Weights of a small GPT-style language model, trained from scratch on English Wikipedia: width 384, 1404M tokens.
MLP neurons of a small language model. Each row is named by its layer, matrix (up: input weights) and neuron, and shows model dimensions 320-383. Each number is 128 + 24 x the weight over its row's rms, rounded and kept within 0 to 255.
A block is one neuron, or neurons of one layer that tend to fire together. After each block is what it responds to, as a language model described it from the Wikipedia text at the highest values.

L4.up39 [135 113 144 112  98 149 119 139 144 123 101  94 108 135 151 126 134  86  93 111 107 148 114 126 150 149 131 148  74 103 107 129 131 117 113 108 101 131 151 129 115 148 131 115  79  82 139 111 119  79 157 115 138 135 132 115 128  84 139 135 139 112 165 121]
L4.up296 [152 119 145 124 103  99 134 122 109 128  91  67 150 165 119 144 162 146 134 101 123 158 121  74  98 121 147 135 130 137  90 120 126 126 151 145 123 156 114 137 127  98 141 116  98  79 131 144 135 121 133 139  80 109 115 135 132 130 153 127 127 150 104 167]
Second piece of names

L3.up81 [125  89 199 100 151 127 139 119 112  86 119 134 107 117 125 163 157 128 148  75 121 129 156  95 101 129 121 132 130  70 101 179 184 159 161 142  73 179 106 133 145 125  99 135 120 121 102 141 138 116 137 157 120 108  89 135 143 132 124 130 121  93 161 106]
L3.up308 [125 131 148 161 142 107 139 147 112 160 123 135  96 159 103 114 110 115 151  92 125 122 113 156 103 146 149 122 126 149 109 114 137 141 108 141 111 140 154 159 135 100 166 160  88 100 156 138 170 125 114 106 145  91 131 110 141 131 138  97 109  95 127 118]
L3.up384 [106 132 142 125 101 100 129 106 111 122 149 145 117  78 169 137 139 175 111  77 126 146  96 121 150 168 121 139 130 111 128 116 109 110 158 152  54 155  97 146 142 127 164 114 112 148 124 135 148 139 102 127 109 127 108 136 175  98 127 106 131 104 132  87]
L3.up716 [148 157  89 171 118  74 177  86 102 131 130 180 115 121 151 123 119 118 135  97 144 111 141 123 105  87 131 140 135 127 151 135 123 136 164 154 119 132 155 151 118 120  61 167 146 124  90 122 123 100 114 168 140 146 135 124 168 154  98 156 119 138 153 124]
Split-off initial consonants

L4.up140 [154 126  84 106 110 153 128 188 111 141 114 134  99 159 112 102 145 115 128 155 140 121 111  65 119 124 129 176 126 139  80 116  91 144 132 152 155 148 138 139 102 151  83 109 130 123  90 118 174  91 132 115 131 109 173 120 112  71  87 138 118 116 141 129]
L4.up227 [131 121  74 109 139 105 111 154 107 153 125 136  97 120 118 118 141  79 156 150 148 121 119  98 161 128 119 147 101 153 108 138 150 128 198 185 149 153  97 140 113 138 104 147 114 105 116 135 148 121  98 147 114 136 158 134 155 111 116 165 150 157 100 157]
Possessive determiners

L8.up36 [181 139 153 152 120 132 164 127 130  77  99 202  98 120 108 130 114 106  86 110 130 125  86 145 121 114 139 165 137  94 118 130 143 177 123 129 144  75 106 114 116 134 140 104 100 121 153 115 144 147 133 112 144 141 149 132 181 147 153 127 145 141  86  79]
L8.up322 [151  95 110 109 153 128  92 164 124  90 100  73 107 118 150 161 109 124 112 142 180 112  83 133 101 165  97 151  97 108 124 115 170 104 117 148 105  72  98 143 141 128 151 132 108 106 135  96 120 186 102 133  90 165 154 118 133  94 113 147 115 121 114 106]
L8.up374 [152  89 124 160 136 120 136 108 158 113 130 156 127  97 157  69 161 107 132 156 109 150 163 153 138 133 132 137 143  94 118 162 107  87 148 114  95  91 146  98 161 106 147 163 133 120 173  80  79 153 107 131 113 174 120 111  96 152 159 131 119 111 144  94]
L8.up399 [122 152 127 150 156 134 165 105 139  62 109 159 110 133  89 113 102  86 102  58 132 127 118 144 101 108 146 130  94 123 132 103 130  88 106 140 139 147 120 134 104 127 182 127 119 126 144 132 150 101 131 133 113 137 105 163 135 100 153 125 112 155 107 110]
L8.up482 [132 103 102 151 107 143 133 126 112 131 122 157 115 101 169 179 136 141 131 174 152 145  87 153 118 100 153 153 138 108 125 113 149  99 128 159 118 136 114 148 139 143 127  69 163  98 143 112 134  91 115 147 106 133 174 102 168  94 143 147 130 137 160  69]
L8.up699 [122 152 125  70 128 133 164 123  85 119  88 108 135 137  99  96 126 138  97 130 141 146 103 174 117 100 112 129  78 163  79  55 131  62 126 137 106 138  79 116 167 169 132 135 133 141 179 123 113 147 133 141 147  91 109 148  96 109 110 143 115 174 111  94]
L8.up725 [110  90 119 148 163 145 158 134  87 114 116 140 121 132 107 146 161 112 120  57 162 131 116  93 126 126 144 175  91 149 121 104 111 123 154  97 131 148  96 182 122 106 118 162 149  98  91  91 155 128  93 139 154  93 149 103  98  95 155 131  68 157 138 109]
L8.up736 [118  85  92  83 156 181 103 119 108 124  79  91 112 109  95  89 148 138 124 114 110 159 119 144 135 128 175 146 154  95 122 120 127 155  88 136  83 142 130 146 127 147 116 137 142 131 156 126 139 137 128 155 148 154 109 149 127 144 114 143 107 152 157 150]
Date-preceding "on"

L3.up18 [148  96 103 133 143 132 120 108 143 143 120 146 114 135 172 135 152 122  86  81 147 136 141 142  82 117 129 135  91 151  88 104 137  77  99 104 116  96 149 138 138 116 108 138 141 124  86 115 117 142 129 167 100 107 144 129 141 195  83  86 109 146 152  87]
L3.up112 [156 139 121 127 139 164 124  99 131 145 113 130 137 127 145 121  99 104 136  85 170 132 169 148 124 149 114 140 128 130 148 127 120 134 146 145  95 110 194 127  57 101 130 130 110 161 110 108 146 131 151 139 149 116 168 151 136 116 121 113 110 145 103  93]
L3.up683 [159 128 117 117 139 164  81 151  98  93 107 121 152 122 104 135  80 123 101  83 147 129 170 134 114 164  83 132 136 158 142 153 106 185 141 121 104 128 135 161 113 127 125 146 133 169 136 147 128 127 119 154 146 122 171 192 114  85 129 128  94 111 106 116]
L3.up746 [149 151  98 118 150 145 101 117 129 108 117 142 102 131 178  94  87 126 105  95 121 143 121 147 136 163 106 105 139 145 104  94 156  77 135 139 136 172 150 101 152 191 138 152 145 101 154 108 145 163 105 109  60 112 148 119 173 127 117 151 102 132 159 113]
Sports team names in tables

L8.up103 [ 94 124 142 113 108 143 128 137 127 105 110 151 132 155  95 142 150 144 149 154  87  90 103  95 157 177 127 110 140 145  93 111 164 102  92 119  95 150 120 132 119 109 170 128 104 104 105 105  89 117 134 155 106 110 168 119 105 100 125 121 113 155 127 118]
L8.up128 [143 119 127 132 121 126 123 157 109 124 112 167 159 127 123 118  88 100  88 124 119 119 148  99 136 132  77 144 109 156  76 112  95  97 148 133 115  96 150  86 108 115 130 160  71 120  98  96 119 137 165 123 121 155 166 137 136  91 141  66  85 181  93 177]
L8.up134 [132  75  94 147 108 138 132 161 124 134 113 102 100 135 141 146 150  95 163 131 110 134  96 133 170 131 142 168 112 107 103 111 130 106 127 126  73 126 139 125 152 125 135  97 149 151 128 103 111  93 119 158 159 164 161 173 130 158 124 165 146 126 143 114]
L8.up247 [136  92 123 119 121  90 137 150 150 122 134 119 121 149 144  87 156 129 153 133 148 124 136  93 127  65 164 182 151 118 115 112  71 112 141 110  85 139 151 161 141 136 150 146 148 135 113  77 149 105 126 163 157 104 135 125 144 101 107 139 113 102 104 161]
L8.up448 [135 132 107 142 104 151 101 141 103  68 160  92 118 124 115  84  98 168 120 132 149  71 116 137 145 159 161 123 148 143 109 135 105 177 140 142 116 146 185 173 175 153 149 134 112 124 132  89 148 134 134 132 131 156 110 152 149 150 109 119 110  80 161 105]
L8.up473 [113 139 122 124  92 121 134 112 108 128 118 117 123 105 110 125 101 119 144 178 129 155 120 130 132 156 118 142 124 179 119 110 160 112 108 138  95 171 113 121 156 102 115 136 126  98 101  90 117 136 147 110 108 143 116 108 151 122 105 159 102 132 139 108]
L8.up702 [110 137 107 166  62 152 131 163  79 126 124 132 124 158 132 116 117 119 112 111 115 113 120 123  97 109 110 164 132 123 118 131 146 137 155 111 109 120 169 118 142 150 118 111 143 191 136 128 182  87 113  95 152 166 135 140 129  97 146 128  99  95 121 130]
L8.up705 [147 112 101 158 134 153 120 125 127 101 140 137 127 122 149  61 108 158 136 102 161 151 153 105 130 150 102 154 156 108 181 144 154 104 126 110 103 146 108 149 138 104 103 159 113 143 150 158 134  91 135 138 171 110 161 132 156  95  98 132 133 141 112 133]
Time-span phrase continuation

L4.up613 [186 131 113 139 147 112  59 111 125 134 133 135 141  86 118 160 123 107 180 116 134 106 104  95 138  97 150 159 137 166 139  86 134 171 135 164 112 116 113 113 111  91 109 129 164 136 136 106 124 121 122 152  82 124 141 109 161 105 112 112 147 100 150 148]
L4.up693 [127 142 159 149 163  97 123 124 116 175 148 101 109 108 137  94 102 110 124 102 147  75 129 110 119 129 138 130 176 111 113  95 127 155 153 148 126  99 125 142  93 151 129 102 120 122 134 120 171 168 129 137 167  93 156  84 105  85 135 134  93  98 164 132]
Word-completing suffix pieces

L8.up104 [145 109 127 104 127  84 141 136 108 100 123 140 148 109 130 151  95 155 113 130 184 133 167 151 111 115 149 172 114 119  84 143 145 135 158 109 106 178 160 143 133 121 163 135 118 125 116 113 143 173 129 153 134 105 109 122 157 112 130 110 135  90 123 104]
L8.up191 [124 156 107 114  94 140  86 133 120  87 156 125 119 136 131 142  99  83 123 109 143 107 111 129 138 135  98  95 137 136 117 112 142  82 105 120 112 132 103 119 122 137 153 106  86  95  82 128  90 101 142 123 112 120 106 114 114  71 156 135  70 161 116 169]
L8.up271 [128 140 114 158 129 111 146 131 110  67 162 153 117 165 127 123 102 103 126  98 157  96 127  78 164 120 172 126 139 141 156 148  88 130 105 147 127 147 129 194 156 159 132 148 131 106 103 131 141  80 103 120 135 115 107 129 157 132  95 115 133 169 152 147]
L8.up277 [113 104 107  84 157  86 122 139 147 119 108 136 130 144 121 162 123 120 172 143 120 184  93 122  88 116 148 137 103 121 100 129 126  73 132 144 120 131 159 149 132 181 167 139 111 118 106  85 144 143 130 134 133 105  88 145 114 101 111  94  95 157 134 119]
L8.up471 [126 141 118 138 120 147 141 159 125  94 182 172 111 105 107 130 127 113  65 115 139 110 147 108 149 124 108 145  96 112 100 129 124 126 142 140 114 172 114 187 115 113 156 127 105 112 135 172 152 152 128 148 135 148 126 134 148 122 146  93  89 159 164 103]
L8.up527 [ 74 154  94  76 113 190 111  89 109 133 144 113 131 132 121 126 113 122  89 134 165 115 118 125 121 134 128 133 143 162  98 135 154 123 163 130 166 195 132 160 127 153 141 147  99 153  92  99 102 134  93 115 138 139 126 109 135 117 144 105 102 117 161  81]
L8.up601 [112 122 144 113 118 166  90 178 117 122 122 144 156 153 148  92 150 143  85 160 154 132 111  74 116 115 149  80 134 131 130 150 154 141 100 136 143 137 136 161 115 122 164 118  83 139 128 105 133  94  93 140 111 135 167 151 155 133 158 159  57 154 153 145]
L8.up734 [138 102 140 134  98 148 118 105 129 140 114  97 112 164 116 116 118 120 113 188 128 113 115 137 111 158 128 190 158 141 107 111  97 118 139 140  60 136 136 109  70 106 141 124  87 118 176  99 156 111 145 132 129 155 135 143 141  95 105 116  83 159 133 137]
Mid-word subword fragments

L8.up7 [153  99 141 139 155 170 133 125 158 123 119  79  86 142 146 120 125 118  92 133 132 145 139  70 103 131 138 124 153 133 107 148 140  99 133 133 152  95 116 189 123 117 103 115 142 116 126  97 133 126 128 164 112 138 104 119 156 100 155 141 132 143 175 150]
L8.up25 [183 147 136 132 124 106 116 126 164 119  88 110 117 120 149 137 123 128 127 133 156 167 112 127 132 129  92 141 117 143 123 119 141 112 140 119 129 179 108  98 144 106  90 121 121  99 170 140 125 116 119 132 173 134 101 142 119 136 114 107  88  93 182 138]
L8.up75 [120  85 138 124 111 162 129 176 129  99 115 130  99 102 134 144 141 132 143  89 161 120  77 139 150 142 149 103 157 169 145 142 154 123 120 143 106 129 111 124 122 141 150  91  96 139 175 105 143 146  97 137 133 112 130 105 112 107 145  93 130 120 141 138]
L8.up79 [124  96 120 128 139 115 117 113 104 139 135 134  95 157 131 136  96  80 132 178 103 132  97 124 135 154 103 120  97 148 152 109 127 140 149 101 114 172 168 115 125 139 149 133 109 119 147 152 124 126 168 118 163  96 145 139 125 110 146 117  71  86 102  99]
L8.up158 [119 121 148 133 148 134 124 107 102 123 152 128 154 155 193 122 114 122  85 159 133 118 129 112 141 133 145  93 110 124  84 125 129 130 129 141 124 176 173  82 123 119  84 129  91 143 132 129 126 161 163  91 121  75 108  77 149 118 150 114 102 127 136 120]
L8.up539 [130 132 189 127 113 124 155 105 104 110 141 133  95 144 177  52 117 118 157 138 156 140 102 128 126 121 131 110 140 138 138 148 134 103 146 153  98 150 136  83 101 137 132  88  99 141 175 133 118 134 139  99 140 144 150 154 164 150 103 108 132  92 123 117]
L8.up671 [153 101 140 137 166 114  96  74 111 123 103 149  98 146 141  91 112 101 115  74 152  90  92 122 112 130  90 113 120 118 145 101 158 121 102  98 130 117 112 118 118 121 140  91 139 128 122 151  99 160 144 179 160 101 146 139 155 114 137  88 129 108 111  99]
L8.up710 [125 136 162 115 102 176 105 113  74  92 133 163  90 175 131 111 111 166 119 139  76 117 127 150 147 121 134 146 137 119 115 130 141 140 147 107 141 156 159  80 128 129  90 115 107 110 125  64 129 185 130 167 121 188 161 165 129 101 126 118  89  98  96  95]
Before opponent or place names

L4.up31 [150  88 143 162  88 166 113 148 131  93  93 113 153  99 150 155 115  90 170 161 134 135 119 121 133 133 144 137 134 128 109 118 114 160 140  84 132 112 150 153  94 131 133 136 125 125 130  82 126  92 150 119 118  78 146  84 142 159  81 134 118 130 139  91]
L4.up118 [156 126  85 172 101 149 153 160 131  91 126 135  99 129 137 157 155  95 141 119 148 110 102 113 118 122 125  99 150 168  99 117 107 135 176 113  93 100 110 155 176 112 114 119 113 148  92 129 134 137 109 164 158 110 142  87 118 114  87 134  97 143 125 119]
Numerals and quantifiers

L4.up350 [131  99 126 136 117 168 123 111 117  82 113 117 162 128 122 108 135 120 105  80 120 143 151 125 113 170 176 147 134 108 145  95 124 129 106 164 153 165 160 143 121 113 180 160 126 143 141 132 129 144 142 199 142 121 126 146 139 132 153 124 127 141  87 106]
L4.up721 [156 147 119 116 125 103 103 138 126  91 105 138 103 108 102 159 144 107 174 143 106 137 135 144  86 176 123 133 118 121 165 117 122 105 152 156 169  82 122 149 119 110 124 122 114  85 154 113 121 155 141 143 134 143 101 171 139 155 113 113 149 143 142 106]
Date-introducing "on"

L3.up413 [162 122 130 140 174 152 109 182 101  99 142  92 115 153 135 102 102  91 128 138 106 140 148 148 160 112  99 146 121 135 106 114 116 128 127 120 134 127  82 132 119 185 117 175 151 102 127 139 119 148 154 157 129 135 138 169 100 134 184 101 144 166 126 138]
L3.up423 [138 112  96 141 115 120 109 111 108 155 112  95  95 141 106 100  95 112 117 141 173 153 124 143 106 172 120 144 129 135 120  97 137 150 117 173 139 159 109 193 162 141 162  99 110 156 160 155 115 118 138 107 105 194 103 137  93 102  84 105 105 117 140 143]
L3.up597 [151 123  95 124 113 128 122 177  70 123  97 114 129 154 123 176 135  96 117 106 143 133 178 137 185 126 137 148 102 140 134 129 128 120 130 137 133 101  83 153 123 120 128 136 168 110 169 134 120 139 141 137 143 143 155 127  92  90 132  81 110 119 127 138]
L3.up658 [128 145 122 118 153 147 149 133 123 162 111 109 129 125 136 155 115 155 143  91 119 101 164 131 143 187 104 147 145 150 110 120 158 107 118 107 149 105 177 178 125 131 197  94 161  99 100 122 100 129 160 125 166 139 148  91 144 127 134  92 130 142  86 150]
Sentence-opening temporal prepositions

L4.up108 [126 104 115 127 174 133  89 134 155 159 113 127 100  83 124 124 142 107 159 106 140 143 102 130 150 115 109 143  90 141 122  89 155  91 126 150 122 130 139  90 114  93 112 154 112 121 184 146 118 171 112 102 115 153 171 132 139 162 143  98 131  72 121 110]
L4.up112 [114 138  97 123 121 110 129 113 146 110 153 124 115 118 164  95  78 100 157  97 143 109 143  88 127 120 109 133 127 115 151 136 184  88 119 117 101 169 160  90 146 116 130 154 109 158 146 183 140 137  98 131 141 119 144 145 125 112  88 131 115 136 145 112]
Competition stage nouns

L8.up12 [127 108 161  89 153 119 126 106 137 112 137 102 142 107 164 142 153 178 132 119 165 107  88 102 150 154  95 119  94 145 144 107 103 112 139 169  78 191 155 145 144 126 131 122 131 119 122  79 130 138  98 146  90 141 107 137 126 132 117 114  97  97 107 145]
L8.up432 [143 148 122 131 117 178 153 140 125 157 123 136 138 141 137 155 129 123 113 114 164 129  72 138 147 128 136  95 169 137 129 161 125 133 110 155 160 127  99 101 134 118  99 153 109 144 144 143 181 121 114 110 123  96 135 126 110 117 112 108 125 139 139  96]
L8.up519 [154 126  74 120 145 137 159 136 125 121 110 130 121 124 108 136 172 146 138 157 128 116 111 158 102  93 130 127 166 118 136 101 112 123 122 144 115  78 142 144 173 118 142 132 164 110 109 120 130 104 135 145 117 102 109 128 133 160 100  99 150 112 111 110]
L8.up534 [134  88 138 136 142 127 136  92 137 130 121 136 118 121  84 115 146 113  88  97 141 153  91 123 122 130 118 102 147 156 144 128 124 149 129 152 137 181  98 129 113 136 139 113 148 115 144 117 102 138 135 116 149 120 112 117 140 116 120 112 110  86 129 104]
L8.up582 [123  93 131 124 169 163 150 141 129 147 160 122  78 169 138  87 126 121 123  89 141 118 124 135 129 168  88 100 126 190 144  91  97 126 139 111 108 117 118 125 118 102 153 111  84 105 117  75 177 146 128 154 162 139 118 138  90 124 140 119 125 149 132  87]
L8.up707 [190 104 142 127 121 120 168 135 140 152 122 117 118 122 153 131 116 108 162 128  97 126 121 158 141 123 126  84 116 127 136 106 118 130 155 151  79 136 180 143 141 116 183 166  79  97 157 104 156 114 133 114 138 122 105  80 101 118 121 114 103 108 105 128]
L8.up719 [178 141 111 100 153 140 144 120 102 127 117 148 123 120 133 192 142 148 109 126 117 149 116 121 135  84 160 105 106 159  97  68 146 148 104 145  89  86 115 150 109 142 191  94 137  98 159 126 156 127 119 167 113  73 162  97 153 142  92 102 147 129 158 115]
L8.up742 [121  76  86 147  96 142 150 127 116 116 142 115 122 133 114 137 194 138 138 134 140 156 100 116  99 100 139 100 126 155  99 142 160  84 126 128  91 104 150 134 155 130 155 129 118  91  98 123 129 113 103 154 152 134 144 158 127 168 110 133 145 127 113 121]
Start of abstract complements

L8.up192 [111 112 157 121 114 127  92 168 163 155  82 139 132 153 147 141 121 125 143 119 183 139 152 110  95 148  61 140 163 104 165 131 119  66 119 191 182 150 121 120 114 124 112 130 123 124 168 126  85 168 100 182 108 157 130 144 121 114 129 152 145 124 174 143]
L8.up233 [110 117 101 156 135 125  71 169 129 130 113 131 114 155 179 103  95 109  96 146 165 140 121 136 138 112 128 143 156 146 175  99 152 101 151 108 120 137 104  74 179 126 136 137 129 135  96 159 196 144 136 126 100 155 138 131 107 176 128 145  77 129 135 123]
L8.up334 [112 127 120 113  98 135 108 155 148 114 110 158 136  87 150 149  84 120  99 112 124 148 161 126 122 154  92 135 129 135 166 124  99 176 119 127 120 123 129 124 116 119 140  90 104 116 150 146 157 149 143 130 113 144 129 104 124 124 116 165 159 122 149 167]
L8.up403 [139 103 136 157 173 149 120 149 127 100  99 131 139  96 174 103  95 121 127 137 128  98  87 117 115 145 139 152 147 163 153 133 124 117 131 143 127 126 102 147 139 137 111 137  83 165 133 116 158 146 148 139 105 113 122 162 164 157  83 119 104 138 187 115]
L8.up412 [108 155 149 151 114 180 129 130  80 127 107  99 107 131 116 125 107 166 159  76 150 134 141 107 142 114 160 109 123 162 120 107 158  95 114 102 153  71 118 108 132 131 119 197 136 121 148 109 129 107 105 161 110  98 164  96 131 118 156 125 114 163 132  89]
L8.up521 [ 84  80 153 159 108 176  91 105 129 133 117 126 119 165 124 104  92 179 142 152 147 186 110 100 103  99 135 130 119 131 122 127 126 125 158 126 120 134 158 134 167 105 154 167 127 148 131 113 104 151 105 105 123 151 140 142 148 117 103 157 108  80 144 139]
L8.up555 [135 119 115 129 100 160 104 155 106  85 123 153 136 155 133 124 152 136 167 135 150 116 150 157 123  77 165 128 118 160 124 103 164 118 131 123 148 136 140  76  90 147 111 150 106 141 106 106 136 168  98 149 118 106 136 157 125 118 123 125 127 108 147  91]
L8.up686 [115 129 153 138 103 161 133 138 148 156 112 141 142 134 165  95 108 130 134 125 143 179 104 108  94 129 119 129  97 118 158 101 117 138 149 144 116 146  95 146 104 100 112 137 139 131 163 126 161 143 144 172 125 124 122 138 131 167 131 139 123 121 161 118]
Upcoming quantity number position

L3.up192 [134 111 134  96 122 127 132 122 102 122  98 129 101 175 119  74 126 125 126 107 123 123 127 157 113 110 118 142 127 182 133 146 153 135 136 101 139  89 145 173 115 100 128 117  94 134  90 142 112 123 128 152 101  89 119 126 118 102 143  74 110 181 138 104]
L3.up196 [ 97  84  95 118 132 118 137 183  96 157 114 134 167 104  94 113 145 154 124 142  99 114 110 138 137 119 123 149 109 139 165 138 139  96 137 131 123 108 148 178 172 126 134 111 138 103 110 115 126 128 144 112 126 135 125 124 117 113 105 116 130 174 128 155]
L3.up210 [142 135  91 177 131 161 142 147  92 116 101 110 101 112 125  89  92 116 157 131 111 135 150 124 142  93 149 131 148 153 164 136 154 111  92 113 126 107 152 137 149 151 130 133 171 127 114 136 121 136 107 158 146 123 163 153  82 110 120 144 126 158 171 108]
L3.up443 [130  98 117 127 111 173 135 159 140 128 133 107 162 131 139  75  76 118  97 161  87 133 119 125 152 128 137 145 165 168 139 147 157 117 100 124  68  74 148 158 117 117 137 103 147 141 133 160 122 126 111 153 151 103 180 150 168 139 125 161 143  86  81 112]
Year-number beginnings

L4.up36 [143 128  85  86 104  97  80 101 137 153 109 154 128 126 143 122 106 147 113 120 120 111 139 157 140 103 112 139  91 103 137 107 108  67 144 169 125 143 150 115 154 150 126 104 107 104 119 127 109 151 121 127 132 146 121 121 179 120 167 170 111 148 134  95]
L4.up758 [140 129 114 149 183 134  86 113 148 117 138 158 135 132 130  73 158 160 186  78 136 123 123 103 138 151 144 140  97 100 122 116 137 134 166 166 120 124  77 116 143 153 112 138 131 162 137 188  72 161 134 136 151 161 127 148 154 151 119 145  96 106 147 133]
Mid-compound joiners

L8.up157 [157 132 161 140  99 140 122 134 143 130 121 160 127 125 115 206 124 139 106 108  95 112 136 106 143 148 157  91 140 120 168 118 164 150 134  89 139 129 142 135 116 143 115 155 102 111 131 124 133  93 115 158 132 104 132 134 142  75 100 106  68 117 137 105]
L8.up221 [161 125 133 149 161 119 134 123 102  79 124  65 128 129 102 130 140 128 105 142  99 168 136 121 108 129 108  79 129 126 148 101 130 101 134 133 122 131 166 107 123 103 143 119 134 113  52 147 151 144 111 142 149 108 184 119 131  89 127 145  98 126 116 132]
L8.up229 [103 125 134 136 146 142 119 122 130 125 121 113  79 102 152 149 107 170 145 150 146 169 142 105 173  99 167 153 129 150 115 170 110 163 107  91 120 149 115  89 132 147 129 108 129 151 106 104 149 104 106 100 133 132 162 174 104 128 108 142 144  89 113 127]
L8.up328 [161 174 118 155 137 165 116 141 134 147 114 119 149 143 154  74  92 124  86  59 131 127 132  71  82 137 121 136 123 102  82  91 140 145  96  98 136 144 123 111 117 152 146 152 105 110 142 106 161 124 130 132 156 120 193 116 188 128 120 114  92 141 125 147]
L8.up348 [112 101 152 127 155 105  79 160 123 112 108 118 121 150 133 140  95  84 106 106 132 137 141  85 137 108 182 107 130  82 130 135 127 104 150 122 147 121 170 167 103 160 143 162  78 164 122 122 134  80 141 151 165 119 138  95 119 126 133 108 138 138 117 126]
L8.up485 [142 126 126 109 164 141 143 144 143 136  95 159 121 150 137 143 149 107 115 158 164 168 129 148 142  84 124 142 133 119 172 147 135  81 136 126 125 120 108 152 115 144 169 141 130 114 112 114 128 124 117 171 123  85 133  93 170 149 148 143 158 109 121 153]
L8.up633 [130 158 106 168 136 142 146 135 142 193 133 149 162  89 113 164 116 135  97 141 110 115  99 123 128 115 176 123 175 166  88  69 118 112 118 128 129 152 134 112 113 136 112 151 164 115 173 142 150 116 129 138  88 109 125 148 142 113  84 141  94  98 103 134]
L8.up746 [150 134 145 142 147 122 112 151 124 140 131 114 114 110 131 136  79 136 138 132 124  91 166 158 105 125 151 113 100 147 126 127 143 101 166 142 141 151 142 181 131 118 145 111 167 120 127 124 125 113 128 124 149 152 176 154 147 144 133 104 125 118 139  99]
Partitive quantity words